config = dict(
    hidden_size=768,
    vocab_size=32000,
    hidden_act='swiglu',
    norm_eps=1e-05,
    init_std_o=0.0226,
    learning_rate=0.00849,
    final_lr_fraction=0.02,
    max_seq_len=1024,
    train_tokens=1341000000,
)
MLP neurons of a small language model. Each row is named by its layer, matrix (down: output weights) and neuron, and shows model dimensions 32-223. Each number is 500 + 40 x the weight over its row's rms, rounded and kept within 0 to 999. Numbers have three digits each. A neuron's up and down rows have the sign that makes its largest values positive.
A block is one neuron, or neurons of one layer that tend to fire together. After each block is what it responds to, as a language model described it from the Wikipedia text at the highest values.

L10.down483:476457472487530447463509527475427492531451531509523484453529452511444544470452555515568490451471440542479490500465467479480528515487531453526447505497555365527497553497471497474509465458492524504532639458430487472451533510479542484565488433493563484559500533464532480528455478485465489541447511600481521513486466532562485510530507586484518580451638539503449463469524437459494484543467570534449483493459536505556515491654487493469508451461572492554484557481472513471511481413537566544507462467479524576517509441527429470578520539599477450480430466440472483452477510492540568510
L10.down1660:447470526502458484466507392525495518467513537533504463497550504484524509496534516476436487493539477580509472528462525489483529592525473498506499460576500473439454527479452462563530490482488482488469937529466472527522527440458473458572501467506518489435570506524549506462508503517546513517545468502492510543486509503495456456464519527457537565521735546540502501527522485519507475486544530473488535519539512558462466509543514518511504500457507534483514492501528470492511477552510469472533484460467515534454497494556453455569472577508508477472490534437509481512494475474506490453
Responds to: Word pieces and words inside multi-token proper names, titles and foreign phrases, often in tables or lists, e.g. Ramat HaSharon, Middle-earth, Tech 1 Racing.

L10.down202:527516505471532405490443501502559550478502503473529482520530512501554457499533551495548560571551495477487524451510486509450443497500487511500512508593493618518495525469516435544449517542509460513514510434524518517456483497450519496451474524565477519490483501535528496498502469514507537478484483520476505508504474575495484489525482531532440501478351624516429441510525516523541481463518435507516445465564486506485524477655488493494497532492534478468478494509476566486490538473515461484515482466372523534525509464477465477507493448500494515498450496506487463530524486464514523494
L10.down1143:489461527500514529536504590516475469473445488446513513538480513513474543514481497427503504505485389414486522500499495485441465470506536441464476435460491598456417506514527411451477540558508444455556435468517567428480555504465441541459515575468520499486521464578483439507518482484498476474491518476446549511449452450515527492534491545447487526517234442533443519499485452476535501516505481473544499548506458505455523507617528509500493514499485538547543442457531539502540448543546486508438527554496510531447497475505491487524481476424456530501424527514449542551445481403506447522
Responds to: Line breaks that end list or infobox items before the next "- " entry, and closing == or === after section headings such as ==History==.

L9.down131:411498465492497450481529524442432475558609532572511567511536524503545494467524537538425498463547503474482512508498476549492395421450554472509456533525563552453544556523495506454523473466585489516447568493389525532499480479523511436504506441481427483448518409588461453472418603471538506476559473494507547536464460503470483456564457516460426490531588539494558383485523483520486491536416476560472469558522453512498545550497532513489551480507475508486436468509465437555539470558465440493535450489417501455529514514378530470438516490504521528473527397449431472511573504502506494497
L9.down133:444502462456509489491533523486479465483560426524530400501481500542468463487423560554488542556502459494482528503492451528514499501521466566525540506422546477483494433493482555515481460470524492588527456485529474529448534546524503462526502468516489516516526469499503480543464473491537422487551535525526549500539487557550513535441478412523469451497705505494510471458487541479495445525475495525439493396503428508457466401409497511574455492495550449492510491509448493609433561467544513550453488506495518443478455485507495484544542563544565520528518480510524438479482539465485583539
L9.down289:492475502565429543513465502474520485516529470520515476487501524514547508488494584547486496590524502513480460505512533487495494449440497441468434536510543419568455520446521513520483546467481550523537620627515480411474498533488393448544546431514479463489540496602499473459531529504527512546475512562527456454460477525485477485443535498518460455491548541516449550455550501497530478494486489509474448502530532493503469500447546510464493555485571472453517479538476500481465490492546388505500494482536477526486536503473439558447529494501458516526533393558508508517449552515496521556
L9.down514:475498520544441531512505489536497517560517560507470551506530401542500510499526446573478445506492466485481536488516515484495471523560585560525497502476510470476551551498527539499504588510485428482440562485442522609472507476427487561438524536537531584515469559511428513491547515445515442445519477545492493481568454518461484510471512571474494552500589469474526514454451416524449488485492512488490539509562485442521543522422529533498565479413505466482529489562511396503534503559504519511497497523463511549462486400506475509476515670452483518467579507527527504521453507460455518526
L9.down890:557513488502495586493560458552464443481509496438503518520541466542523437472476514501524539447469516494560507504519471483498534496465472475496494444474434447504527485537471456506558582471490493558427505515484433526552527508489555535462474530494487561512414537530515550517549550433507484503431475529503449524435536509512489473514567536502504463474576586507473490522518512516473481478484547513505537521482539489408512551521588552502470401490542510575516547504470462475505458441489513444528519454459510492509472456467546476559468523402452571442481428495519462532418515544484523477
L9.down1249:500483426541575499414535458506572528492516479539570520464529573466472542521549483506536482432512515464489507506518522529479475527486570534473522523500461482499555454548493496574463502474487475386472558495429525550516525494451472551527553507485486474537483507449527474537498569517542430586490480512520544515502506506558553487482511484477455453469627529459491444453473406501451406526560511550486493447565471483459459400630510551554430508506424488484528504485524498477452556495554549520407463519496465535426476532543497536483563498452493507498473510515550521536472566512473537523
L9.down1798:495554590497524536485502473545496464511499447401511445525574481500484478521501462511495484527519570481442559538436451473513468471458472455432408519505535572515475511496426550549529437474498482504480583484544525551565482507518604495500565517497476513543503543459455472600462483480508529480455495473546473540474472533499515552629535558469558454467571537518449501501553490431484542404504517499529486515526479491520526491324491538487491565483507568543525449548524512516506523520413492483506485529520518493508423513538480458506514508483470422484462557446485477514447414548483493536
L9.down1976:493477471468508399509456494557508490469610436575523469512438526525473504568510517438514526489526504529504438518496566501502487512505477529462467499466467496533454523539510473425465492516432518413467497544512440462523527473500517534490497537531567566442505514467525518460543504470483598519555456544474545553482502513483503487531444414519488481542627555521512442448498455464461554450508450413537490502484520465463467516572472445510486528525494541508498500495537424468529507571500489483531401528494528452532506539570527496498505446536525455458485554427513467503490487517474505459
Responds to: Function words, punctuation and word pieces inside titles, names and table rows whose continuation follows, e.g. Take My Hand',', Notes on' a', song title' |'.

L4.down834:486462520463490467492503499508555536491499514450474520486538497491413535566513505532549545506515593551556498495504508501452479503555470535437544543533487652521509534460506487478521478485508442491541572516554506536515494509438496501448454561495506442542497535453505474503521520496546539501434481534507486506531515553492504530495530585526477494540166459488496529480501519507391588468569450413522482439508495520452437448638480555519532480514497502470483548493543492485533489517496544432489564458531523481507482446487442459487507530457440523488459557415476481536486432475467479475
L4.down930:484511506493447529501518535480534487506468533516493495465462538491556485454501577526607534468514501427429451569497423476470537517549567494506478427493531507547460571475481520561575521461538458493428447553558483472513533473481484507427535467506553626413516510466537515495410561497471447499484446530504508492583472480521493475528536477484497528459389428503468528502491495526468502450447472511569405463572446495503508532619478423461517496485513461605502476600562454455475472474492526485520469477448512510484506503516481434469401529472508510494417522526462549454498449498491523509
L4.down1841:514574571554566511575485463459558530509455577461490528463561492478556522484500478547561525502543495494462497434519485546468504469531422519496494447446507518494490562550478505496564528497608492579476496512466519529451423492486454536476495489532511524509504468503533476552450479483513508516534493521462481473576503502481529521506482521481515524506375452491500505542507550476527577495471405515535471518534497529497548474489478529535465526507459567538436486495481497572540463477510486526487490485516469496508543521568521483493456534411495514510430462493490506471526518510440551539
L4.down1959:559438501468489500530471488538420552504488528542496467514490538507479477549542520489493581499479434540534500483596562514473500542587453518460485483408568611460519558506541481503532515494506477512490411507552498528542440612501512585450539538479557547475537606490486507517497471472490428468479536533542484568483479485571460451505504494515455506489588438538502479551434543425509492520489505517508463482517495450448533487644472472532503511521438463511543578478502487524529565513506529527507579523475549487495505513529490453524504466485531524491493508500533476556506457513525474492
Responds to: Newline tokens that close a line, strongest after infobox-style bullet items (Born:, Products:, Spouse), also after paragraph ends and table rows.

L4.down106:477495524468513581500558475540539499462547542518436571534495486489483504536497463536521427523510497557481518554500440493507534499507475465506520449481539416475479572548447443522482501513498494496514475450462534440516439468456463490463524499544459475471498478516514594461476506569507575522504508485516406523473509528547513501562496491505479509566429510497497528509487452433497487593417495496444553561542496470499491495486580454485509545423482497462531510527448594532484487510497451452575475459476454463528402501597518448517437522459479613488506515522537502539505470548461442567
L4.down599:475516534493514516504484502469531522450493456489457467498535505455516531465481447500465401529487462559478395485435499496491489584521496473528513454510436468465518509498444514478509478429497472541467521542469480404508503548499512434456471557437449500478517524529555521486431527544584485524463445431498594489499542501534472525568478502498496511448572567513477524446493485476478530492514562549468522507483487485548502478502521543508520521503515472531534513503502510453419444566494469535464500582520519490430525506483481531459416456446587579491515511585453508477467508573480478480
L4.down923:505575515492423498484581451513514548521533550583513505477455576570517500515456526528544545496466527564495487465462569467537498484468492481472518492478495428480453464510502525486489463457478471452500473524492486428510522547541550528510482413499475524435513470536507475449561453452506557439492499475589493532537485563493474482580462570402572507506377530536503495478494408525511467489475500444482481518471597488484438530501584479552454559464519541446500532547480408567485478489474553471501481490485529437505493566491440508485470474446480530407539518444435455517518474551439454515
L4.down1640:486541520474513444495557468456505522530505477473431438515516545518465508530471460546494481527532479510509453509525515495497473424479460526529460513434443338537474506462463458449473543549491524451511502451500503437509501574491486492534459558472502477462622479489519459483485507512559503538453540482509486498489533519471608549535476514489603569527588567517531496453512517473575509519448471496486465506518506586495570500522476523474447491547533569463549482537538517422477508495553518594492476449509560463551504541528496574475503499469508467504505480528523499500485468528526511560
Responds to: Hyphens joining parts of a compound name or term, especially Arabic al- names (al-Assad, al-Sham), also Teramo-Atri, hat-trick, All-Star.

L9.down354:546509464424477575488469502537478507516562511502520522465460519427468417472480440514494480438485445491415554447490523541543527493416457537487509543498510508476493520472439496443474504499504419488530545496465526478543483469501507535483533552519505452476465494506517472502483571497519444510561496444463483563512563540515535455484507507573487533497484474452518524464511476460544545445462522508539513560493562504450519495428472441520436522463551491526559426532465460469480513494494419488432500476486494467463532449466479536482553457518500536447560470478481518447537462421518501470
L9.down505:479551485549511448586506521548467572477462525481545529529444546478489488578476508509513600462474538581543540471501451520469519588561523543446512514522461555482511619493504444545511537490500534434521369520570476475520537496528539531481512417448523591500502494546551454478497470533472499454412471512502547453482479485459551446577555456467514502499408522538462479574514507461454551505546545488436482455509490492544616514555549499503508506533479467540464476471473500467514491482475459504490504505462459435487595498468444456526510495564495524476557502536569508514474477466527519505
L9.down665:497484589423535484577482512507513464509509497480583556520591519553547497528465514452551484473525478583491400473487468453484495476475503530440439585567563542559532531494488547478458518492505550469465589527452508491481526440483551483457562510422566462506540439448603508515507514496503472535515509443447499539474507518484561540542515537597458521497436496516546539523470496572420565454482481463485480504472495511518477496496485479485499503486466476469457510455441566528505559530463542532497531485535470532477445460494464527435441509488549533519469521523546504431448482477498569508
L9.down1222:447504519442476524537430550485520531483455489513470467509451422600494481471470532456517490479502479490514496468505510499504470506492487461535506573460426440514568488502458526524576475464551518511498511462397504459560528513573445491484498522537395534566466476432454585480455466466382523527467514509521525516423516528538520601485440459539514460497437502501517473502500530484489447483505528500453490450494527498458518525515569523554523546529459540513544540491483551456460515509449582505479496461476481523501518513501498471475523481450556528535555540580522513532493485465463446546
L9.down1265:550487448491504466534560441427449533517569513536465529470497542549563509553494575460506531550564476519537513407542466545480535518507493489527489414410500468534469552500546519442520471506528489498557439503535452528540527524471530542429500498471485538491506503489476487584545520550451540471496558483459467548481542580468538466422503550491491513494472494521447499468490511554537421492476506476458483506491481554534500553425502473463517517480494466462594434504518457474495437429492485435490480515528473490516490486524528508536513483554547481471531498545454507495477468506516498494
L9.down1404:479435499467501503540497467491530469472466495491555400516480515467425489459497504512483497556573491501518499470564430524485532483538507511448503527498458424523479471462553503530408451487453513468486577414469518495536488463503460501457488471531536540530485602444499587540507459529439448497556540536528580491511494452523500517495512516515515514426524506464511489523513415462451466498487432457543527460438513483427460486499478517426528419473532486526531440538491503457501517460532438517490472523532532576445525433541527542510476491486555515507620426533521515561442428526555512516
L9.down1683:534453560496566509503501499514479533472471501519465501476516512526511399500505580471528467488519470533570509523555423545564473591565510521486492519511502445494449471473487523488486492443523448470475491482531566459591535438500457547473495560496473563532487510504473601460455482427514479449552491550551507536489492483541483527544551473493512498523506533548483493458418500423534503497476497549500502505513528466530494528536518559514415477605489465491485485492430518504446496497480429448470516480542552500470487507475535455477525521440482531459583455469516493520524530554557460501
L9.down1713:481494537478485562503493461508575459420499453537427601533524462464468537520462497479449469447544521446530459474478474525455508509431510506496504494497489510490554470556405532519463473554457474506481500494471531520486491527474481476492459511450476524497523465535510451440430501455528557544436494476452479467436564484465499507481458506525538483482552509434502567447469489543533480487562467449515489456459472472520445496557495525590448521520539501599491470418522501498495502510478527490529534461543431526608434459462510489529481438553513464521473554486590571518526428535629519489
Responds to: Verbs of relocating or switching in biographies, usually before "to" (moved, relocated, switched); also weaker on quantifiers like several, other, all.